config.yaml
num_hidden_layers: 10
hidden_size: 224
num_attention_heads: 4
num_key_value_heads: 4
head_dim: 64
intermediate_size: 448
vocab_size: 2048
hidden_act: "swiglu"
norm: "rmsnorm"
norm_place: "pre"
norm_eps: 1e-05
positions: "rope"
rope_theta: 1240.0
rope_fraction: 1.0
qk_norm: true
attn_scale: 0.125
bias: "none"
tie_word_embeddings: false
parallel_block: false
init: "uniform"
init_std_qkv: 0.0339
init_std_o: 0.0
init_std_up: 0.0339
init_std_down: 0.0
optimizer: "adamw"
learning_rate: 0.00226
beta1: 0.9
beta2: 0.98
weight_decay: 0.071
lr_head: 0.00558
warmup_steps: 285
schedule: "wsd"
decay_fraction: 0.682
decay_shape: "linear"
final_lr_fraction: 0.05
batch_tokens: 32768
max_seq_len: 256
doc_mask: true
train_tokens: 151000000
max_steps: 4609
dataset: "wikipedia_en"
MLP neurons of a small language model. Each row is named by its layer, matrix (gate and up: input weights) and neuron, and shows model dimensions 16-111. Each number is 500 + 25 x the weight over its row's rms, rounded and kept within 0 to 999. Numbers have three digits each. A neuron's up and down rows have the sign that makes its largest values positive.
After each neuron's rows, "fires after" lists the tokens most often just before its 100 highest values on Wikipedia text that the model never trained on. A number after a token or word is its count.

L3.gate246:435493470496531500481501487479521472529521481511505517507507521492495542521463489522478459468515518528496502494486465512537511520507501491500466481480504482500481496525494523451532464517497482556483498535480499547495517499538497457481493512546493501464505499451460521504466475451478500501
L3.up246:467468488478477508472504554479522462485514526491423503474506525528535499495503534521479535468496494503492505467486526544506525511534500492530509515498506499492516495514522464457505522440427507485468537503478513534474521484514496472547480508504532504504506551531459489499505496482535469479
fires after: "\n\n" 76, "A" 10, "N" 4

L2.gate96:468489506525499484557485485529494508516504520511502495493510479498494519505483540488479496501520492499525479540508513514491512511484527479517447513475440510556554474499536502494497490506470493530535503523479551482523494494516517452532534512503510501484504531512468538478508474518447533497
L2.up96:495504541522517495532504488492459489501485531527492476465508502446425513522494465537508501476524539513512493475527463478511501483473523516528471496480470502538462470517497473461521539495473475501514497537519526526520504488500517491490513527512562518472481520493473555478518478482495500488
fires after: "on " 18, ". " 15, "On " 11, "\n" 9, "|---|---|---|---" 4

L6.gate347:517534517503500492503500503526471501497535518534497513488484478498496505467511519511538539545515523499498505504539474503532505506506516479504481512496425496453528500548477507476505481505532533502470514528514478477552472537518542523495512466479477512487534546493506512513472520508534469493
L6.up347:485548473469510439517537523494475535472511473480493486472457477492480485469522517498487534528514479477496474501519477519472551488529542512498460518503501502438534500483475516475478455539445483498468511479499550470506458510497485471509500510461486462539474469499496468500476524490495514489
fires after: "s" 27, "km" 11, "m" 9, "as" 8

L6.gate227:545514460455519508509493523493491545477463466487522506462464496514485488483522529524474475499522501489535467522470482518501465512479484506501506503496488497509493495479442486455520533512497562492492473486541509504527508479472512541512554504491493526472511508503506505486511475443545501439
L6.up227:515502513514515493499489556460502524541517497457546512507481509536500513487505478509515453533515472474527474502511509497536506529491481501491475498536531552521515488457467475489517522471491531537485492543511488491480521441487503521507496509533540534508472476491542520500491486525489506503
fires after: "p" 15, "P" 11, "i" 8, "ul" 7, "ec" 5, "comp" 5

L6.gate198:480595443513465532508485517506444532491479482507509521460475521476508511511464518510493489522510452515493460496522545464502511420534496530486481518514469499535463477514508503513538450490529486542522481504461468487511520466511549483476527516502511516500496528520458465474524472482505449477
L6.up198:462519461539471502532476490479511509488508468485518505502505499458538486504496516479503483490492497480485486472489524468500501516505494480496481495461528480525523485498462469519559460437530513478493536507478465494487503497487485474495477487556513484498505487465505517475512500490501496504
fires after: "organ" 17, "an" 15, "o" 7, "en" 6, "bec" 6

L2.gate346:509502508530508531478489497488469483526517497449551480476516458499485505495481555501511513479520496509495502487546462477539541452480479519488500538531556486497457512499498515469445479488507545505509460499522475490510506522462484485512516475507521478530499530512465507503518497494519515469
L2.up346:509526518505514519463501481516511567519515474507490502487502516480506458496505492506534467495485494466522532461514474496499506531496523503523470536462484465490526483463493540493492554513507505519522511494515491474521466494439512511497467494531542491515509486522498469528529479515577525427
fires after: "R" 14, "li" 11, "Di" 8, "i" 8, "lo" 6, "j" 5

L2.gate199:535503530473471532498507487499537459453504434545542459514521490468465504499505534480513501506485474484544529462517475540504527515489500519513501485502510503451503541481483480525498513529508491495510534483498486486529473512524448519492481510533495513536493515477454494518477507489497427456
L2.up199:461494491499538468523490508513507485492485512491486480468467455523446476467513469465481516457478547500482486527501489492498494518464489482484500503476469521468556518479473473509491483490506545482516509497497524511502497513514503506508523543477515480442472482533475539554502446478468480483
fires after: "c" 15, "sec" 14, "disc" 9, "olog" 8, "al" 6

L6.gate194:536505484525468518528514510502502484483466446494455501521534486473528535544511501525555558524484504492492494483543465516537551497533489498487431498466517485486506493494498490484495492499504500460476528519497484499473478470494516509474492517500447433455525519513511502473455475486503498488
L6.up194:520493510455496503533497450485540481469523469488455511518527500512492491500486521484477497474496540497541477472489456514533486481496518503508445480514496543443473498512519508467532498517488499495500516543521498510465529459485491484494493532445518452501498484499516486496433480453485478486
fires after: "Con" 13, "con" 13, "E" 9, "th" 8, "elec" 5, "Ser" 4

L2.gate267:513484495469534524460480524526505509547482501480492481545528489485463526564492515480500512440512512483523510534507508485542499522508467471465464529504519490521479547494518549525490492482445502510520498490466511505487496472465486483502542553456505519470503500463476552518520492472509529508
L2.up267:510469524484516484515532494477489470486516547506478529543489538450534474479526499510511533488551459546458518581512477521534513499502471510506502469528501473492474496457521493480513522485492484487454519512521534517445468486449512470541503480506450513523490500502502520499505514513496509482
fires after: "T" 16, "An" 15, "k" 9, "200" 7, "N" 7

L6.gate302:523476444515542504554476473519535497544519496496455526470496520452501513492520455487491477520488466491495500504482508509481497453481469478497452501501536461477476526526507524502473523536562482460518540487545512506533502490474472465447496514538446506485530503505465502468552483482506475507
L6.up302:442488503532498460474493472577512493498522493540569509514468540514488474502479509498534528502502518489526492521482424484485501476515470507526499513522519501469515486484510516518502502527511522512485490586502478444504473493492474502472540490519537489513481524520515523489523501481541471532
fires after: "| " 20, "(" 11, "c" 10, "W" 8, "C" 7, "to " 7

L2.gate147:519508504471510509466481565463497501499452500510522506482460507501476514516491507483474503510536508502464550478497516539526537501497511510484464508501484505505473501483461484488472551542520518508435481494489497521509497483517470510512514490538499489510518558524529509495498492458488516426
L2.up147:506516513519485477476488530495518478488488505503493508465477462462507521483535499498441520472529527515551489519466467497536516529480492515511462500473491525511506465503497488534487509499511493435485480541519483449499497507473476481529530463513455504480527493534522530503523474463518484473
fires after: "J" 21, "te" 13, "Ge" 8, "w" 6, "B" 5, "ent" 5

L2.gate222:542513502535472490497474581523464488480529486495501504511495487519489496535505566459425519430520500536546488541482489483488480480461560474485472489513447501521470477493504467476480462513518482447538510481521470482497476423521456459501525503531507518514487519504486528496477507469490499481
L2.up222:518539505541469516474480515468535532511506495527505519510519537504555481508495520522509520495490521567570478517504528467502465501551498467528531513513495497472488489505510550496516485495511461452543507496489481467491486505498497490465525480489519494534497524485517484465471462516524550488
fires after: "h" 13, "P" 12, "G" 10, "H" 10, "F" 9

L3.gate36:475501489465603503468472468485474491471502501492529523482476523507528492476476500486466490459520442518483496540557521522511526468491474454537498533511519495517493499498499524506524435488559507526532527500481485503496503473523469496476524527539489515463513528506463494506517480530504497508
L3.up36:514490449530494531490504471561472490505556516516553542521484486530469469513539504558496463513483502512483452524512526494499474553502485477494521515536509500485530478503460513545499468518471454470470504503517527535480487486454496483474526501475475495499523495496503482517511501508573484484
fires after: "l" 19, "C" 12, "c" 11, "pro" 7, "Rec" 5, "ic" 5

L2.gate389:538509526474547498494500489475511501520554468464485463535497501525502447519493529509548454504484488501522505485498518477527506525496478535547471484459486479510492440474517530477470510483488482527519479491482482519522514530461500500500528442529489491495531521513497517480489534536484490475
L2.up389:535523546503532446482504535532445507513516477490478507483484528514523476489473497502528457483507459501510482536510511504519431495435532483507498486457506520541471488500501459489527482541485493481544497498493483459484437466533471490498495526549487520480528492514499553527517506494501512503
fires after: "J" 16, "h" 13, "H" 11, "G" 7, "Willi" 5

L3.gate322:523480533495485478474483505526489537556495581469533514495507484501506485512480519499533520514489455521503471509512470545531511517469552524501479487469512493459448489481490448552496459513486472482516538490469499520533524492523521484475487492523455540507521444463468526539508504481522507520
L3.up322:515484503467508497477487534491468502530521489566502475530473512469483494496538519496536476475497497487495552500511504545467469489463542548507524462465487497486516540506471502504470504463467477479518518487484530473517500476490501506519532480508516519487520526501477481488503535520486516514
fires after: "gu" 32, "G" 9, "Gu" 5, "Rus" 5, "ep" 5

L2.gate289:470533495457527484452452511530506498512535503459447556527463474497487507505494492483415529517560510493494508525498528495511539487510501528516478520476476528512492508502554478483463517487506508467523493512487499496471502499474469493483500489551522470508480540525480492505489501499471501508
L2.up289:450528459494495518465459472495518490520479534482525490498533490526512499502467499540468497501545559551503483503460480550536539514487538478522493543459509532469513525473488490447453491532502475533497470462477481511489501501490509506473497486488519507491490554512490506541522474494476525514
fires after: "L" 13, "F" 11, "R" 11, "S" 11, "W" 4

L2.gate38:491476498444523446498476500511503467482503520489537473496525487536511515492487502510521464508517476532488495509523502489526540488483489547533467504522468483508484501460485490467457505502462437529479481556518521509526511481467519535454517545547469516469508520514487532480468466503511528505
L2.up38:505504544503548495516488557541485478506495526500533490490500519568472504494460560510507496514521486494499517485508522482505494488478448507522462507510482497501530514455496534492508477527533444472528527486465497524491512491469460453499545496491471494577500495489491534564541487533509497510
fires after: "An" 11, "mus" 10, "ac" 8, "ri" 7, "sy" 7, "omin" 7

L3.gate376:541498485432541501452494497504515512535497472476510526461502464501505533514477471485496511569459527474472523479521504494521521506482471525496497482485523508506484486539517532523508481509469488511503468512491554493499555539472513503487518495458506488486479541447470515508508485479456493482
L3.up376:504521491509511509440516468515489526540493462490514502501458461478506526505496504492471490489484522469512497469505501476523497549436498486475490515479475485505487489473465536437495532571532486517533534455519453466493510532502467515469437475530499469529511501519484521524530491513472505472
fires after: "r" 19, "ir" 15, "St" 14, "Be" 9, "R" 7, "oll" 5

L2.gate10:526509523490512515541484482459493452483501504471497480511471528479510509533485512485446484556514521524531491534485494474495478504519506492528465483523498492520472457524507504511509438466541492477471455450507537486502483440490496471531550491527472481516449514482496491494486544488514506541
L2.up10:548488527518515524513473496485529493532472481497473534518511477458498489472488507506465498536465508471517547496486540494475454528518503497506456495518512497484508505463480453507484505501559540487455526506532493502499556445520479518532499474544493468505502508505438524455486481485466505567
fires after: "P" 18, "Au" 16, "Rep" 8, "sh" 6, "l" 5, "| " 5

L2.gate65:542527461467550483504488518538512513461485505468511512539473486492532505521493473553492471461520442478456473465503468533521516504436446548516479529473476527526491465483510495501518462471478504530482459495533518497451519482520523503510526507507469480479500548495492523495518462477510521485
L2.up65:508525492529548455496494486518490477507505502508510495440509462469511518470529464497465534517448511508462516476497504508513502501472513527485501479508536524514503477484499494521499473515501518515492479491543494505507458479496493486463516476475525477502554530493473504536511497478517544482
fires after: "ev" 20, "Rel" 9, "qu" 6, "Dep" 6, "dep" 6, "ov" 5

L2.gate230:486522494509517457498492529539527513520503524473519463517565473491543492545477502532502496465499456477489518491481490506494500529453539497488464511523484504560483466518491500498511475495514513535453509544544491472508485478467475518489538523504490522507510500482498522491497532473521487517
L2.up230:471520498465536551546504531485493482481523493521432446482510494490490514544520509454479458504531518471505557502502469446516518490533515511500480514534525486519493482473481497536479502478530493510491525501520518483514448490512501467515453545505480524516528505526480503449516450539484485511
fires after: "v" 22, "V" 15, "ab" 7, "Ind" 6, "mov" 6, "dep" 6

L3.gate179:515520480527519506480476541505473474544529489490494502499495469504544494503472498526513513488523541536503452497526490472504525506502522507495487513504453522507490499540503491505458519526552518537479524551532507458480491515500491515464460556520514539509509499445476505508489555473526481506
L3.up179:541520531475522504434498515482534511494522478476502484492526508493517470484481523515455541475473463500499491477506536486487514532548499513517500480458509479496492528486518483472493503545487517507560510483478502549499457475475477496490506533479482489474544468520431536496493509498540503497
fires after: "S" 14, "C" 11, "ris" 9, "J" 8, "D" 8, "sc" 7

L2.gate120:500458503488491531464489521482532473494557480510532525455447459510466526541474517479464504475518486534490518558485486448524526467484507514555495458508504487452522483506529486485506496471538519483492520477507514503511512460517494486480520489483474490547498527569497517473514495515486457494
L2.up120:494498552568481516469528529497492515463506530525528487425467449518457550514510478493459506441500500489491534505500505501501483482441487522501505473495508489458489525522476475511490544491518507459547448533495501482495448498490486513476492482469523537507509489485497505509496507496494500496
fires after: "K" 26, "B" 11, "Br" 5, "s" 5, "ing " 4

L2.gate42:504459539519497533512485478509464490479553480465475519463549474496506467514504509497492444488464498492528504523499528515489492509494501509526506495504515502489540526501520475517470522486517499465497537473547500533491504469507508480468532490541485476483497492484509426506504467499543465441
L2.up42:470508476517541524495515469515459529468507516492520494514504471535525470486458525496475523484472453542552544514495470472527503517515489471503485459473528493488505537527474502505496507501480493494508488470478480474518491520534499507535504502490496489548551488521523502495508444483503488497
fires after: "N" 16, "St" 15, "As " 7, "n" 6, "F" 5, "im" 5

L3.gate33:486534465465524507525482460538533499485531524524468554477504513530483521505473542475494492467480521501462440545500453492500461478527469486495477517495505498505461555476500465476514497516483547502497520511527559535514535451537499487491500516490520500501511514487517489491466492540495532497
L3.up33:493474504502512471537500489557487497525534511510518527471504505519486448486524463496529452522496490452473504549464476503513512506509521527503500490515497507480517457491497496469519472467480510495486517569478484464521527483535518530490526484566469482494464482543503510471489468528549467510
fires after: "S" 22, "s" 10, "provid" 8, "N" 6, "th" 5, "milli" 4

L3.gate444:511504516476491514464508464493513479518483514445507520471463526527476463518507523456508490498475482515513436507517487470527514503531472504478483484506503484496526501531488511503468438469470482523446491472488464462528503481520483473445503458525484488507463515529503463506484495530514448465
L3.up444:499502510490551493522530519489551467501515470484524502468501505494500476501542492488454521451499489452534506479532485499499530466469469473527510487495514526500452501466533505474469493523557477465507499449473520523512473547475446472477494519476494536466529491540512539532508472467464495450
fires after: "N" 10, "f" 10, "kn" 9, "T" 8, "G" 7, "F" 7

L6.gate430:550481456497540507490503529495470532533503496492496501509517512550484471515489505549500509477443522455523454503519474507457489524475529523459459500481498501558504499509500466448507496502487518485515482545459484488482503469470540484483518487499477541490516475484509490503509507513515499475
L6.up430:498505485560504508510476517512518440520533502517503514495505475537524477480516465502508511500487455497500472481480498498511529456473484505502471544463516503526560491508499448493460467523525524458530549491493513480527503524484460496489481492504509528495504489526456525506534503495526475490
fires after: "C" 19, "S" 18, "V" 14, "c" 11, "- " 7

L3.gate175:481524495528441501496473509511522508490527475439491528538430476472524487516485495480505545508538462507486449503504447527499560520513500509523473505496488494466492493486507503523485497489509515507500519441473485491499547500495517478456504518509537467532463490541488485501519484491473524489
L3.up175:465530525566492461498512485515484477509550430540511509540475523564509501526473472522523522475510471525459465522559475477501514518521499468513516537512504463465527492512478522523508489467499475497533540494486521528514536462499531492491481502473507475492463503512475501501520489500496548489
fires after: "the " 14, "trans" 9, "S" 9, "b" 8, "W" 5, ": " 5

L3.gate154:512514500486475514504499521510493532511536511515486523488509551540460513532528483533487503511489492573505503518483465483530507508514554524528476496481482507498459535486533498478515509496479477478501502483512526505497513463490494484472490533519505567516511499495514470484510514487551465534
L3.up154:553480522495487480478491557503477473513466488536463511522472500491494477524502485498536478510517455472529560477496513542482478523502524554531496523525527469455464522500523494480500504527542489496523529466505474486547454517485486499476479469493493485517522472523505542500468483489477520501
fires after: "b" 23, "B" 21, "F" 15, "f" 12, "T" 8, "t" 7

L2.gate86:537472489463516507483504470503454498494493496491453518453482510498512499503516495506543513486478481518502515543500462467520531519521521549483494530510458498504475491527488501497506477519564488527458493520491455457503480512466434502490485523492526557551503516491507505518488511551475481485
L2.up86:454513535538512518489522506522530457525532496521471485497486489486501440487538489487520519548528492552532483551458482485484477505538555489551496541479496473497490453506492524524513519474466522499474516490502514458493460491496510499505522498513477500526515544478497522446490530490501516493
fires after: "D" 46, "T" 18, "os" 11, "K" 8, "d" 7, "s" 4

L2.gate379:476471530517498473471512492455494510531501514496540539482464501502534504501489480466463546480585456493491510570472472467529494481500514505501501493535507475487531519522522509486511510465541485536506507493516524525534458497498497482463553531538471470516497544531468498491477487522448455533
L2.up379:485511538516440495512479503459486523521520455520537524493502563513513499465542525518525466471545549511526486506463502494476515508486529506502478544501479491468502496495487480502471487464473453492494507477534495471481463465526516535469453486561500498512491453528516503511509480519539525521
fires after: "H" 37, "h" 12, "th" 10, "L" 10, "N" 5, "K" 5

L2.gate33:481494491496506475478496482469511507488531469459521531534478462491484540550462494503509480493490491533493459556508452494522524510478479501497473449484404499481496522496542503509471478508461480489531528508465533498511473474493544453494526497524496474526458523514485505467459482510489466485
L2.up33:483464510506515504493508490506504500474524479533492542511518436478507485470498454510499485449456495525461452519474502526509498493481459505462552486501445473517508527481525482507488494490500499508506529538538558472515482510481537505533461460511478451571503520499443526506464497518498494490
fires after: "S" 18, "s" 13, "K" 12, ". " 12, "res" 4

L2.gate328:475515484569497498507506465545502474495502527524475467530526474508451469511474493499528542536537526531455465532501482469471506454471491495490474482525516505483517544515502515491527492545532515462485495525460449533508501492517509515487511518523492476498501475499494507506526434517517525524
L2.up328:510458499475492503485515515486487475522463484485521526471469491498472481477539484548520545487527487485501496532508493491507531542526456508510504460497519488468477531525488501477464494476469475485468530487503509445514526495489480485490482493479526555495484472498493487533482495528527518517
fires after: "m" 22, "s" 16, "V" 11, "W" 7, "at" 5

L2.gate50:513512544504491522519484491456507502506513474513489494480493500490444517499544484506458493464487482457518516523525472479533539459524525525501446515481478523506505506473493498535485507525534517505503488512556500520500472445462462523474542519513480521504485534500479533522468510456506494476
L2.up50:476500493544499523464505476518497494496514477458518485510539541534514498470515506527504503469525509524565478463483453471517504540473474505505496511496499466517511517476498476479501449497518481459521510524518505523476481474502499480518483510518469467500524465478472548486545451466517464494
fires after: "J" 19, "alb" 11, "cl" 11, "al" 9, "olog" 8, "dr" 7

L2.gate227:502531496490522502463503471473450489504517490500492516544532497518499545526520525487532517521534500492540525524531523498505552492526492518517480484459489517520462477511495460485477482494502494481534535562496515509526522486489489505507474497540511522517479516505515509491495499492491519466
L2.up227:469495508537486494509509480502527507506522517482512476469483515494529502542511428508489504507497476492545498542492508478499477491496496532473551528552498504486525504513457474529523513492464433499482555501551540495529497518527532518506457464506497475502492515512465572476461463529490474459
fires after: "the " 25, "L" 14, "a " 6, "ard " 5

L2.gate217:467501522496481527489495466496472547536543512520485474539542515560523472529510514472536437566496447493539508537493507495507464469533505468524485509506473459509513525496454505500494461505480494528507540479470495505519512489498517481523504476532481528462502487493485493456465495498503484485
L2.up217:534497493513505491540488476536452509496468483487489533520540448529492475467506554479513491497493550519500485522506480559514503524428525489486498500526509525476523490466483462471523500504495460509518508544490508471496446504489445448530515504498513542460498491494477463549502514464481513513
fires after: "c" 16, "ep" 15, "us" 8, "res" 5, "o" 4, "Rus" 4

L3.gate15:535544513535452477475494499513510482516509500457528538477490491513523532482537496541480487504481474470476536507507515547515487509516485548462489532482477504508517470528505495526490500506526447511491500455490486542526504506492503495467524487509482496470526546467515538520484503504492504514
L3.up15:535518513501547487510506500525500579469472498503490490496474489450519520514521485554514479472443493488491542476484506552528497482495486515450493454479479515485474530472478494527472537487509501473510463492443474512518480521502494532501560502490473515495513499525521489485499512518494507540
fires after: "\" " 21, "ed " 10, "eded " 9, "direc" 6, "ted " 4, "ten " 4

L3.gate144:540501498485511487511489465514483560465497514529438490487502497508471479494489494522512536518479489486512497535537474455508516524536479536512487504489451504526470520471461461483452516525498520518517498460520488472544447475457513491499505511504487501513510520494459505495514547485458514482
L3.up144:474506487466507490479517495492463501484553477525492509488511433482478520494545490530527496502507488524480513544505463478488545515532472513534494484515484464519540545497477497498498538466472490484487506492530506457493407508468504497472502509494536541523501524498481495485510477465524496438
fires after: "D" 17, "op" 14, "T" 14, "\n" 9, "Gen" 7, "d" 7

L3.gate43:471499475506482481504462494577503503497495488451539509473485465492495539481516501509458518474446473495503533462478492523470526504503512472463506497467486527525471468513536471429483499471483532487514460477459494495511517493512533519438501497457477496476491501539509485465514499508477488504
L3.up43:447477462487496523511488495478535519534460539487526519522534489464512486493531529509486508525498467531513513539460515490524464530505515477526485483505506490493529477524503511472499435536498509487484539484532506495440520542490545493520510516515458546503487477510577482490487488497527513489
fires after: "li" 16, "O" 12, "M" 10, "re" 8, "ren" 4, "progr" 4

L3.gate311:508518510487482484475488522496483493524523550461445539511463460509453517495531502507493522516472489470462481509472496520425529527431517535477457516490465456472539527456536473469495516502486517502443470508495522502497517510504530499507497491486564481538476532493467489480524491514474521544
L3.up311:510493482456479490515498532486514519504481492531482511541490462472505561505484469504546484502486517503480484435486497522498499483484525509516472470555502527555494488506533503506506495514473471556543494502486482478508476505535542473455460516467490440505495536466507522493480499504496459538
fires after: "S" 42, "Con" 12, "Re" 8, "con" 8

L6.gate426:531503437461496484476459472462508512498513490486483537499470504514491495519487481529550520512493502491526479488542518515470496508465482505481478507468469530512492495495506471510506492522452435457456539510503505495480496486527499540494494513560490521477480482463488492487490483475463500500
L6.up426:522457511494495484450505491501510501526529536474534494468477461527469540526476452502472496523500507474460509482447556498503538519475460487461490516504496508522491530484444480489487466543466459491483492480505453564505519492546528529555546522527521483470476529455492489526469490515501446555
fires after: "r" 18, "C" 8, "b" 8, "3 " 7, "c" 5, "R" 5

L2.gate386:537478523486467527515487535491452555513532501494524524525492496552493484539505533529497523521488449487500509493514522519511474511494539519541490498488466477522498473486474475499482478529501522498480530502505482480475413546485493461480495531514468563492476524466489512488533500492523563470
L2.up386:452512560524516475491506480487515480471513555482490491479508494480520496512543484506491496504496477501469468533499511476495503478457513529485520536465533529497530487497527484568516501494495485461501523491548512505480428485477458477524530494544481504501476520527466526514530563496498521471
fires after: "J" 12, "H" 11, "cl" 11, "h" 10, "g" 7

L3.gate164:534506559537514491492479529474485544505515564481466518475446502502488475563510540478524509488502479504523513534492555475462531461465482513465477489479508481485444511475506512488524531530497504495518513459498505517524489454502483497527499490502466459503452512535495496530527490532514491482
L3.up164:477431510490514490475493543431483506532514498477496514501519481562542523471499510508472551473493456508487501508510501503530514504475526494471471493484508478550519505489503477517490462501518535500447479507504511497528517479470501485517472497488512494533494498490463481547523532465535549504
fires after: "gu" 28, "K" 16, "V" 12, "Gu" 8, "Ch" 8

L6.gate401:516490509476466547467469532476482483486499482488515520518485499530516531528498497503529524530513503534516505531509491466520499507488482516529490501488460480484499500531483455488488501494468505504472461495511476488478528514519470522481519519514446520532499511513503519485523498462518481486
L6.up401:486474473482504498482498529476493471458515498530490492455447522515518481501474509515493497502481453521465510491515473537443527490457522504534483523473518502485498444486482502518508530501507509528423502533523491494508414455529468483514461503524492498473528502510502493503518521464474513468
fires after: "B" 21, "b" 17, "H" 12, "Ch" 12, "h" 6

L2.gate302:493499488534446527489489493514496452529499505494494519514521509445502506519487514517507472541491517527515497495511496496518492489563561479459474532495501519527469501503533539474517491503524499536480478481452530521499492466496515543505466504539508507480476545498530536495453447564519522486
L2.up302:523493542521518515469499455496473522471487495472469485476480520480561473485531513514490511457506450451508537480505541511485464539485519491484521507432483488511469495478480525487456549540535547538478531461536512528528534511493494477536471478478459469490541476559484487475495520481530534505
fires after: "f" 39, "ab" 6, "who " 5, "F" 4, "ate " 4

L3.gate222:520543496494516525457505503477506522535478490440485472479456547518496464499534502500495500448485466540506501503492516497503525515496506495482497472463522512534504522522518506490485507498512535507523504473511475503490478509545511514497482501499465494487478500527469462533508518490532471515
L3.up222:490549519480507507485486503473479541482479469493511509510465520531468480480439490506447446465492512500527534501511525505497489487489455513478471507483492483509476475504461521511451505494510517534502500480524451475466500521540478513544488512468466513521496514466526516507533505475522481552
fires after: "F" 18, "comp" 12, "f" 12, "Sh" 7, "rec" 4, "b" 4

L3.gate333:516464502505509532493453465495492495493496519461479486510481497527504494525484498477500534527481484521506518536522486527482525499485497539536467546501504448474494470550556548514480498510490526493498539463475480480504478474517532492475499504512478522536540536479527528476524463491524496491
L3.up333:468465500524491552460517493518502514499472480520494495487475468529502459477473469535484541502508491520521526495514536511477503518508517513551538549490528492484510470533519515520486504481486502481495519495502496466469491443547500489529489490499469493554523538455500508501532464468527526500
fires after: "L" 24, "W" 8, "cl" 8, "l" 8, "P" 8, "F" 7

L6.gate373:521547579474536508465502487517507504531530494489498506524487475529503526549537525522506497465516446526536448505568514514534498504495486528471448512515507495518453482491498521504499511501512488509520514495487486499474449516511483509505492532459495526464506488507493457493513484479483506503
L6.up373:507512498484504495490504506499517518493477555502504481443439514476524512471514501477531533463526458516469494524548521519505503505504492473489517494483494480506491528487489527517478514554501465472497447535502453514501464515494500443488484498493504566513498489538502547488534497497528465517
fires after: "C" 15, "T" 15, "g" 10, "J" 5, "G" 5

L2.gate188:477478477477506513510482563545476531502493479471504532488456497508466503505490525466514463501484486514512486454517507506500534526547471498525503522460467513511494486559550527486501473468464524480530465507503535500477490480452526439487517525479507526474494531521505485494502481510502521490
L2.up188:507488494482504505475497488543491484506528476503518468507536510500396520481513517498518493562485473502558508479488482447496542513550512501543470497460467499502485515530527552509515484497501519517492479464484522520493500467481506500468515541511535471493520486483510498517474483536475532508
fires after: "on " 28, "On " 15, "differ" 7, "The " 4

L6.gate52:497510507511504464533467517503497472499472465520481450509472498470516507514496531506518443492523520477511502515487465487490475475456491526476498490506478498519497496497564534444497482487548518499463542539530473466531500503482526457492538500502486506517515451536484481497509461516510530463
L6.up52:513514511480474503530511507486491474540528500552496507510479492523505504547524501513485460496437507522551445531490506495506507506471499475466471548498492520508486473481497503535521477501558495528488484494503514465532474506503517514526514558448465525466477480466538511499508486496490511529
fires after: "c" 30, "s" 10, "the " 9, "inv" 8, "co" 5, "C" 4

L3.gate420:479529470508550517518465488493524499470506528521478480489495496501521501506482514497547490491482488482514471590494484569458460491492515512495456504516498502544500451544503516510556487496526476510464514479513536513463511475522503512501517496514460534480536551473533534505520489524525511516
L3.up420:499512502518539472517507514443444497461542471464507462447493512520465489492479515510537483517498496512462507489511476515501511499482536511481494484480454504495468483487485531456544484511504479557528514492527487454482476482508495509515457470504521494536511523505505514491530478521533547429
fires after: "v" 20, "pr" 7, "n" 7, "dep" 7, "inv" 6, "Dep" 6

L2.gate63:479531466519444514484487511490480509500500466504537496510516554503469474493560480477509463517506508525501503548482468468506479543496487513481508479508465504437495495506484519495475506481442507471477486448511471473510503500524564518484529502510447483500520467513503541469486496453526514465
L2.up63:506509535515519486523512502469514475517554448485498514525481507526490491502510512515526504479504466537501551500484504496489491499526518509516498523499474486495527524476523535486468502504513511494482459522505477513491515490567486468471501507477497532484490478530513514483462520512472465539
fires after: "h" 14, "H" 10, "sc" 10, "And" 9, "Wom" 9, "the " 8

L3.gate7:518497478516513499566487544536496485512483509451500542513458453480469517499464538522490501476486519528425481457463503500439529468471469479551484491482484500507499543539515502497479507473452503497500493507489519495486486495491482514507522524503517522484488493485502473510488470528517461554
L3.up7:529526503491521446521491504528500482525534471509491564469503505544494487476471515544496516477497500482479495496465474516490494473498451491512493487498480513478493523503459535529500480505448492470513543457484502500506488477505494483471525493536509500538485492498427491539524522505534508488
fires after: "W" 12, "S" 10, "s" 10, "w" 8, "n" 7, "l" 6

L3.gate237:475518519525462558513484468507506497531539494479531515505468551487478536550502500566510515521490551530485498500496499495508540524515525497508466442489500481519503511550516535513510502499523518484494496493523476482485552514505504475472468469515494531503526496512513516473492525506536503493
L3.up237:500469453503506498503493525489504498491506459487525471506505495508507497505508507534517555506490480466460517439495494495484432505468473495513466523549532523514494499505474472461478504500504482504463518454541468537482463482506507546454512524521513555522468544476498496506479484478535459517
fires after: "f" 27, "F" 20, "b" 7, "t" 7, "Mi" 5, "M" 5

L3.gate203:504505526483484514457509494496489465522541509520463500484519513496454488510470516488453503521511484470511468522492492485459456474523511514510481501490462447458489529508537494510479479518532511500512498470521486508503539467510525487526492472470463475539465509534458490493510508476489482532
L3.up203:533481504497486547475493544520482458479518485474485472544423510522477540518479515499522483493495521560448454517504503484525500496494471487480491492509487483540497502442519541486527495507483518462495522459503493484544511501516487524527489505465493535525511489550512529516508497507534527477
fires after: "B" 41, "G" 14, "b" 10, "K" 7, "V" 6, "g" 5

L2.gate332:488487480515540508462505535482486494535526467496518479485492512491484509521548522493495451484546472483519498587483523518499469540479522483543529504478520503543496489493517503513505481489471436525552526476453478488506496495532485474464527467510477522500464503505483494496483516516490462472
L2.up332:499539503520464441520511544502503492495545530503530530464498477509525502507524522553516477513489486493527518509497568471466485440473541509516473484507493480533480460529475476529498490524460469511551502518518500455528496495475529535518552523493458498470509485492504529502512536461543491495
fires after: "h" 29, "G" 18, "H" 16, "Phil" 6, "C" 5, "c" 5

L3.gate31:474501523516517548496504504524498493510534490468512465530475492477522495504484468413480499507507486518577502522511521547473482542508497479475518539438512493474514510496521472508484480532459489473510561503495482479535514521502522517510505497550503474521467495556480502512485504462525500479
L3.up31:470495479515539465516490470528508487519485472503521502499518514504481509507472459528449510507485532527530535457457531531486509466489512532528506520506487548510509509488482515491428519538525518529528464465514498517517524467503548518495498526474522507477496503487514478503441490492506467514
fires after: "f" 15, "F" 11, "det" 9, "p" 9, "ef" 8